{"num_key_value_heads": 2, "vocab_size": 16384, "norm_place": "pre", "init_std_o": 0.0, "max_steps": 6370}
MLP neurons of a small language model. Each row is named by its layer, matrix (down: output weights) and neuron, and shows model dimensions 0-169. Each number is 500 + 25 x the weight over its row's rms, rounded and kept within 0 to 999. Numbers have three digits each.
After each neuron's rows is what it responds to, as a language model described it from the Wikipedia text at the highest values.

L5.down1533:504464479500512506501461501487492501468438518488481525447526494520501506471454539512522495534512493447517467486533530490515490570478493485501509477475535490496500495467500459462515519501529493528521498481453528531488510481515532513483474535501512506527493505526513492532497505469525515484512506510485497494467473457523503491504504513494463499506516478492493509536553487467506540542546471496539536459529488527482485462464524527515491531510503494504523494496514492481485490497506505536467511484452513498531514516
Description: Mid-word surname fragments. Middle or final word pieces inside multi-token proper names, mostly Germanic or Dutch surnames such as Schlüter, van der Duim, Gobert, Commerzbank, sometimes inside ordinary words like stomach, ponds.

L5.down440:510510549545504478514508526469518517489568475455532508510509506483505551544527484489481509514524499483521492464484496515490515483478478497521477519492493470494499511514545514501502475484513477468417508493521505516495533535519544495452470477501501499496497422463509486469526496493456514487528500500478509464462517526487526475522550466515476481510461507492458482499496508510441509548531502430485516484492495511499522522499468522508504523515472542460495550468484474517495504503517483468538491492557458502502482508
Description: "and" in compound labels. Mostly "and" joining two nouns into a fixed label or role in tables and lists, e.g. Liberal and Country, footballer and manager, Written and directed; sometimes inner pieces of personal names, like Giovanni.

L5.down1481:469560502500531478477491551487505461534515490526506466521510494524487524513491504467496472470507499487540537479499500491461543466504504497494537482481448507514523512534491511476501489474524445464458515496525506541437448494514501509492499516474461520492527544481492522469439490473513514469480506519541520501492498532506517526548533507505516506519460495467505512505493499519546478450517495478483528477441518451476516524455505530497458498496463515516482506457473508503493498458492490520508494494509495475503534466
Description: Mid-word fragments after articles. Word-initial or mid-word fragments that do not complete a word, often after the or a, e.g. int-end-ant, the prem-ises, the 2-025.

L2.down310:486496528490457478484542499520486515495516503503526498492481472521482465547483430520480478512512490497477511506513500484561468462506493501531473523517463503523500543504474537492514569543516519487493514516495516518489539516519492504509539510533504524484470535482515518498527499554460522472512503489491511490475498521453500495537492491468514473469506486514478463524517501483500534489493542537506504492486509493454519480500546466536533479474511509501481496474502523474523491468592480516511529496491533455488460516
Description: Organization/group head nouns. Generic nouns for organizations, groups or labels, often after "the", such as label, school, club, league, band, company, team.

L4.down297:505485464503520521498490482463500470483499503453467506495454517490469479433516500519506486525499495464532501487520502534501467492474530524448499549469492495507506457502510485472527481483519518491502488471487455508494520496496520472507496527475511495475505502512512534514493472472507471501482517540472467490449512502499537478495497527498523489496462526467510472510499448524524510481504495478487511488487502516535469492451512482473488461538473521508467490542459428488504560542462535491505514474499488533548531516
Description: Mid-word fragments. Short subword pieces in the middle of long words split across several tokens, usually after a prefix like re-, in-, dis-, comp-, as in aff-l-icting, inc-on-venient, comp-rom-ise.

L5.down325:484482503516463470488481542500478444556566520486520539491456511486468471489517491485513467510473492453512525452466496518507472510507505519531522459509524458484489506485498464527514478443490489449493462490456553460537506522501518510457516474531510483529491478480475485513462494505466488535475517511535502513499522491497534497474507509473482536520534543533477541522529485500484473474521530486458533519489517542493551502522539475511501462510481484520497489524468521512480512485504514502534470463476471498447459532
Description: Predictable boilerplate continuations. Word pieces, digits and "in the" inside formulaic Wikipedia text like census lines, coordinates, climate tables and death notices.

L4.down290:512490496511460530474487514507513499465476521516543486508507495459488532509457500528457462475511510500517508502506502480465480489489502435475466513516471547505505531496492496486489533499479502480518508460521507504492453528463474527550553495529497467514540516531547517480491497529506475544434481496583518486510452509471460471462493497498515494462504486544500511461513497481544501484482505508511512533469520513472559504538485507496546510489490528522474499472499500482473525470531557531500515467488519514510510510
Description: Surname word fragments. Middle or final word pieces inside people's surnames, often after a capital first piece, as in Sch-leg-el, Ha-hn, Gober-t; also fragments of other proper names like Karls-ruhe.

L5.down682:493485501483490473456512470480509479498552508537494469523479492534440531505512485506556479517500498478509521468484472578455519471502487503495494457523499475502521479550493495493518509523506528483489476550495506555526462499530547531527523506549477554457512523510554501497470502501527477503470520469515516510529512557532484507509496508485483510492525491506508535512497525505504490514459550513512509523493490511449516459506458520544488478510524498444521490468495535464472489530490496572512484505496497524531490484
Description: Year digit after dates. The first digit of a year following a full date (born 1 October 1968, on May 4, 2012), plus table numbers and some mid-word fragments.

L4.down1371:538469492523485483490516518494482508507488508499509470480502468501523511513473515527497503481491508492522500523491490519528498496473491519523545474521504547494478499464493540502514553480492521476531464522481504494498458519516493490493499503512518479508479503494518497492501539466525523518476420489497529461504484544509515517505471487475531499494536538525525507479498524478526514519451482484500494493482502495503508484528496490505526481482533500489473472468534507505516478507522553422515531489511468497549473449
Description: Second piece after an initial. Word-piece tokens right after a one- or two-letter word start, often a capital H, G, W, St, as in H-om-epage, w-inn-ings, St-an-ley.

L2.down713:484496499525453493490460494538522465491479516475474488518444437511472515465473494490443512525519498468491559459509495507499504507509493482481492522510496499539550500493499511507496509476513522498531495495477529468488469534498497498520511486540513504488545504568517485508506512505463486474498519495464481501476483505469508529486574510463490532484495507505492491487456539496548502519499475529525437490493471510509462554537508502481475507506553456507494511513441502509470507490487484498474477523543509478472507512
Description: Word-initial stem fragments. Opening word pieces of longer split-up words, often Latinate stems such as ext (extends, extras), equ (equation), res (resolve), inv (invested), conn (connects).

L2.down93:545499491477529465511506503516496551451478503485481503532465507466519521521479518499488466514420512514527474500505498502487487485495529523559490547504500515466507491553479508500496492504485508496481511497483449540487515497531514458491480469570508492496521532516515567516481510497528496486500521514429501490449525506473489513489533483475463474490522475457508478501535491507516492467510549511487444484474492520506511522518529509508512475513492517487481517503496461501515495533464532511500495538497526537520493479
Description: Sports competition stage terms. Words for competition stages, placings and section headings in sports results tables and season articles, e.g. preliminary round, Quarterfinal, First leg, Cup, third.

L4.down663:530489492536538548565485495512485481489529507498472507495535527524516494503529509511498574518531514510475501469491511514481523503496514539465523491451505527501515454490523474496459464478509495480488484509506531510461542500554490493507460527477486453495531532525469491508505495463473536534500551488511467469512518526488524492502485502488538478462484511494497526530467527468502558517466465472481485543469540500497488454528485478489519525473515449504506485538468528498520547504496518483499490473493506543500512490
Description: Second piece of capitalized words. Word-internal pieces right after a lone capital letter that starts a name or word, often in tables and lists, such as A-tl-anta, F-el-ipe, C-ul-iacan.

L5.down212:522504435497496562469493456473441502518484512521483506470497487504524500493524481490488449466528458504521469556509507544510507507511487510456489484480493486449474512535535453485486500491433477500516481489516504505460555477551479516493490493449431517471483467525504502485503492512503512476494521516489497495486561533457502496511496504493526526509464518453518503484478503507509509469496473495491504459515546505503512489494467513507475536501530499501516486494497525514488509505497527520504540558482506463478498504
Description: Phrase-linking function words. Prepositions, infinitive "to", and "'s" that open a complement mid-sentence (difference in, cost to, aim to, there's), plus verb-completing word pieces (ass-ume, invol-ve, achie-ve).

L4.down129:499518517510537483461523497504515510476499456502524496478499494499503514534465493500515487483534515517504515492531533482490469532496496538483477528502499515508498524475528488497518493501470539476491490466526484510470482491518499480460451514532480481479543528509490525480495477455512504529516522493471489492492524489500484569535497527516487528477485520473502490505493542502513546489519499526506477505514507511467471472489521486528504510532492476478539505525520440526503520515485499469514451507487529487486541527
Description: Mid-clause words in descriptions. Diffuse: content words or word-starts right after a verb or preposition, mostly in building or object descriptions (rear wall, painted cream, on fine vellum).

L4.down1157:500468488492543497499530481547495515520460485477533490516515473542475524537467490491507481454483475488498510498504494502453454471437478504481510478483534476480532504516506479499529507512550540521465506513503522544513488514485508545507518495524516490502485526459486500505509519506488527485490489544460482476489516502525516556484500493526514497477513481469529464548470510517504521481479510550472520483479481464487487455520486502484478545525525495500532477472477454509511477549410494529473510501512501496516516502
Description: Counted nouns in statistics. Nouns ending a noun phrase in census, demographic or administrative text (husband, families, land, villages, subdistricts), plus word-final pieces such as ens and inn.

L2.down1291:492468500449523479449497492520532498517503473501534489531483508503478484520458493501489497517466480458472530497514514542528507527491486491522505513491456545478512520502527498561478531500486488539498517483437474519480489495468539514469470450498454535538454478504505488500562527519513489488513497469513482488538483436475517496470481536515480533478531499514539488509520457515484524502493475528437512516489484443534500541488491498509421519515500413534474517486579496497508491537521484495505547481551500489473515464
Description: Structured-text fragments, diffuse. Mixed tokens, mostly cells and fields in tables or infoboxes (Relegation, Division, reg.) plus mid-word pieces of Chinese pinyin names (X-i-ng).

L2.down1175:469441503518545528546515521501512421501500494480431497515473470476501501537538498524496510502495501457535529470510460540495499503510547484525470473491445453556522477489490497530543491530521482500466528435528477483468528483522496483472514519556521427481522521495499491528531495491511509495514516508511479491490508535480508489486508473465524506559508478490499476510497481517491498519490453515477459573528515527495508472507461468498515487478467490452512491524478479484479458485499526465517526486449484483542505509
Description: Before a bare verb. Auxiliaries, modals and infinitival "to" that come right before a base-form verb, such as does not, will, going to, able to.

L4.down454:519552531514509515502481488525507496543519499484520479516491462482514500488483542545482466548472478481515535505478506476496467452451508510511464510522509509500502485481482543525480500479497495548462443491522510489482499520512485529447578481461497540504523491471491474527485468441503520532533482444515514479464533475464507536512491541483502496489509474483478467512469510552511507546540481513540473503491458500526458480516551501494467514526488479524500526515532522477515542491486489502447467509517522539476493514
Description: Date/place connector tokens. Separator tokens after a day or name that lead into a year or place, like the comma in "August 2, 1909" or ", in" before birthplaces.

L5.down606:467519517488508552499461505533504498517508488498511436481463510606508485529514494491486540511485506520497466553533501503476472435522487469535498515491541483487451476528458506493514510480486494510496506528547478504472459488494527462455502482546503492486482519521493486463527508501465500485469505467532530511489528493497494516523500454450490484496459516494501504525512500479545473490452495512542494478521522498468489504471523452461509517513479508517534497510466491520503489516527496479524488521508513501486480522
Description: Name piece after initial H. Second word-piece of a capitalized name or acronym right after a lone initial letter, mostly H, as in Hoban, Hyames, Hewitt, HRD, Globo.

L4.down743:497493492522500512512519499441530505533494507476478497515550456514457439517471495507510506524531560530467534456463496554496481482466519505511505502521460475497538460495475500482528502566490525534494537556551478520475504538535498464536542490502486504488482442542512538527514531492502533476501509514502521521467462515514487506479559467466467492484525496506469457488502494521520481497520472503512530524473527542502487482542459498470493508511481488464502507445496504523508523479502468486439489478502468499522524463
Description: Ranges, tables, heading fragments. Fires on connectors between numbers in ranges (from 2011 to 2013, between 8 and 25), digits and separators in table rows or version dates, and second word-pieces of section headings (==En-tertainment, ==Ass-ociations).

L4.down1249:501518529533535452539457535506500497527504542462498494542528482503531476517520494494475477503508523457518475492430518526522518503476466472485541496472502528515490465491490504495497471504514514450485505511501523479501517469488547439512455509475540506497554540483501513527473470517489473498516501475461517561493495485484534529503498475487517488551488519463506515511509558485563493467499530534515502469500485524492541475490429482478490473475495501503536499493514479523527476474465488460490516510463489526510559514
Description: Leading number digits. First number token right after a table pipe, parenthesis or separator in tables and coordinates, e.g. 0, 24 in "(24 May", 26 in "26.94718".

L5.down1032:511496511501467516485507511484509462474472509516458475501547500530483505533526492456501549508499522495509516520512498478488524502516450555503505502458513528496505531501467501485447473511494518490518486539456464524489483516513568511479558534476477502487526512528481494512506511474462504493503496486505524499496501509537496464523474524525566529501505496503531534479475479508491519516473506481477493517508495575510476523436523495493511502490486500502482473475495516541524531507490467472490493427469511533511497539
Description: Relational prepositions to/for. Mostly the words to and for linking a verb or noun to what follows, such as appeared to, music video for, loyalty to, shot to the.

L5.down1415:458507476509528546469540491471493521469507494471508485534471506479511482514482496474525504515487488485474474486482505526465519541512519533495527534485508488468508481496537437534423502522486537512492506483503492489458522522458512447494524485518514514478490525514537491513494491501487506508538492509500447512476469498482531466514523515500498487506492502492473513531484492544550462500512516522482505535492496546505510525487527492476547490521532472535553554479513516467508497547510489456469479463502432553477514499
Description: Second piece of split words. Word-continuation pieces right after a one- or two-letter start, like m|ind, L|oc, M|od, F|ind; also en dashes in sports scores (103–105).

L5.down1137:503529486514515478500493538462481533515486551504510515536512444493500480515502475514498530507493498529475518477538484537473484501486522544472456505527494499441502512521534463482558440515503474475468476522508493495476527461510542524515503486482504509524420458516491542463509507458487521494482485503501500539509481518475529503518500524511506532491453535482511485501473472526554524456504496520513459536497506487486510505514484518463477504473513548492525480513511487537519508527477525480481485510548521463530486507
Description: Table cell separators after numbers. Pipe or semicolon separators and the digits beside them in numeric Wikipedia tables such as league standings, box scores and election results.

L2.down1359:523527488516513516457515516558482457488523507504486487486496505479507510532560470531475494516488511507506491463465508502467486500496515515486489476485465504562473541501489495513505490487470524491482539541487534523497495447499539526495528467483529454508463476502493502507525542503522517501498503474505480526475488516486496484509489506481503474514482526503523488495498457450506472515519493496527460523483496562555503481514520477450461516496529492510537498499504506517473496505511525497487490516489512530523497519
Description: Word-start fragments, especially f. Short word-opening pieces of words split into several tokens, mostly " f" and " Le" (federally, freshwater, fodies, Lefebvre, Leeds), plus scattered " gene" in biology and species text.

L4.down471:474462589507491515554516523487504512487471492485489485491503471481526485534523502517488491482511504474556497477498519535496476514496519526507486492516453483525485460465505499510507507484502472490449546465506495518485457510542525490469463542517498515464506485507493502463494534523479496504487520469518503477476473514480505467518497520504467500539457434531549499509431450511477509514443490518518461526515510513519477512510493486501530484507480508478509465479499472506471526535531526478492532516483503493537518484
Description: Bare-infinitive predictors. Fires on words that come right before a base-form verb: infinitive to (in order to, able to, decided to), and modals such as would, can, may, should.

L2.down105:471469552521489488540503513516501503512506498508473521493507454465489494564542508534465511452519500457520497491485495586470498505509482496529489470507472452465484443477496496526508509507503469515426543501553523500497476483565488472463496545497482482493516480505520519456508572487485498522546509476501537470510505492459544493492519509482494505542461450529540547502471466495504513535460495535530486540509529519472503516545486471511494489487509481453475476474477473517497512495514531488471512483504488526507485513
Description: Pre-verb modals and to. Modal auxiliaries and infinitive "to" just before a bare verb, e.g. she can do, Bomberman must chase, tried to defend; sometimes range "to" (orange to orange-pink).

L5.down496:512509532491481442498513525498507463468472476522504470470535507521559514493493500518491514484497488528495487509489491480523501477499486490485520471499477475486476525508512522463497511524503486506504538459532515503552457483511472508529494479504460512495501508465511470545479486470557489509503520534523523488523488492492511488524486551522498492505502546481537427509512444509541483481532478512508524501505503449472503525514509530488505528477471483477505522471492503507514458450485469486485478487537517505456509524
Description: Table cell values. Numbers, pipe separators and punctuation inside table rows and semicolon-separated data lists, such as sports standings, election results and years of birth.

L2.down98:528516525505548531519474454507502480551514489510574461461512488539510483519489484513512519509520493476451512475452490489471518504475470509484501459481504472504475482526496459471484486517520490502546500496451442501500489517479530496495476512527494513549516488523483483490511517458504498486503525521525490480497496525449518478487497505513512532510530496509502503493502484517468512546522518492498495472508473513552485481486487476484516478546531460513506504537483475476506516520494493484511493492519445498489484462
Description: Sports tables and results. Numbers in pipe-delimited sports stat tables (scores like 128–102, season years, sheet numbers), plus connecting words like at and an in fight or season summaries.

L2.down1524:513509476483500506528465526520489505510510555484522522511525506509468509478480488517503449495491504480483437502462507492478474481461512469486484495487463508520490499500495534527453510462494507469541477501485506504512478444488461473501495491508514497501513562508494494543515508473525489517469468494483478496505490510495523531502513490480472488537533489482526497441496584499457534534493583509536525513499473520478455507521497552521495499480515486506483507518547521478492522487495464503480513426530503455466477507
Description: Section-opening tokens. Tokens just after a line break or heading that open a new section, infobox field or list item, such as As, Languages, - Current, Other.

L4.down1348:522476500536482518492490529485465522497524466520511486472516516501507514493469493486512553513532514478542520466517532455497476509489486459498465506498526513519459514505507520509479466417520533498478485511505509473515494505482550516492457503486479496481548494450460476485490529489531511471485491524479484477543481484514533507493496517496509517426515500487511529456513487460515537486485525508507494513535522508518476481491524498544500523520539497529534499508538467542481496495516505539488482470518513508507523493
Description: Joiners in descriptive listings. Connectors like "and", "by", "&" inside short biographical or credit entries, mainly between two roles or names: "actor and director", "portrayed by", "Schwartz and Edwards". Weaker on birth-year digits and table cells.

L5.down1194:455494508459552498475483500475498496529466522488476494469499512517504519485496460558506527524509504471492535504485515508488522531535515518466494474499490511537481485499543480487449511503557480477493501523478507532500495484535470448487491536476511490483492508487497499536478493492478514519505526523499509510470547525535487519520502512508473504474497551510502478521494490502466503501471521520521505455480459491473485502470503487457497501508492465511518486502496496501451477488483490484508479464496487467484482532
Description: Mid-word completion fragments. Word-piece tokens inside a partly spelled word, often right after a short opening piece, as in sp-ir-al, lamp-sh-ades, redd-ish, f-ric-ative, graph-ic.

L2.down649:533487497501476490524508495492491511478530492511503511499499497534463526473551514501505516504494498510504513525513504482507483516504503454476437443491571498475520540476522479487485530594485557503487494535544536493480540503534463509524458481522502532525500494526491483470500515513500480499500514504511539505464465490482514520476473487524499502486492518494486490524479518520444498492453512481477469479519492562483510501492504498496505507513489500480516477523505483510509499534547501499511494484480470482499498465
Description: Coordinating "and"/"or". The conjunction "and" or "or" right after the first of two coordinated nouns or names, often fused with the preceding suffix (liquids and, Harold and, hunger and).

L5.down698:473475480492509495490546532449488514468485507496507500476522510537523530533527518533497510494492471489493506494521517477518516483467500501502487460488469523499548553474507508474549528494526488483513446523504471513505504502468482486479451488564506502501488521518469501511492487472511509526489505482493521525503479515522488486494463479533502533497509498524489505477482510510478497449483520502527510493480485494549489510475504540490484473458548510480486541514500483491509512513518507447474486502475505476527544500
Description: Sports results and statistics. Prepositions and number pieces inside sports results, records and stat tables, such as lost in five games, .946 fielding, loss to Auburn, unanimous decision.

L4.down391:528527507472473523490527455528467483461464481498511497491480488505516542453524533533452490488484465508510546514515505507531491495499484509495503456494494521487468496475529472500485482588482521531488451493510485505510469481530463505518473525516479490516495515497496488486485531485532514498559531504498564476494470492491533526481521498525502514493521537503469522545489510483483494489467492494499521492476521521542468492484520522480521514486497457510481462481535504451477472547484525548463450486516501482543461494
Description: Prepositions after word endings. Prepositions like in, at, to, of, often fused to a preceding suffix (molecules in, majored in, moved to), plus In/at starting words (Influence, atom).

L2.down1293:504496517519486493535496456538526529504546500471460491479485507485517497523497498518492513458474468491485451531468545509479482491534502516495526496518473515471525457490501489477476502552500510455489501497485506504503533468501491522484524504528540531504490484481501481516475466503495486502481530486500507511524510514535506500503529493506465560560564492505501465498473490565495506471501450509514514488565556508475530510488513485477483507528505550500493460489451471492494530484503496526489483487491497530500529464
Description: Field separators in tables. Separators ending one cell or field of a table or list, mostly the pipe "|", plus semicolons and colons, often right after a name or title (Li Xiaoxia |, Navigation |, Prize money:).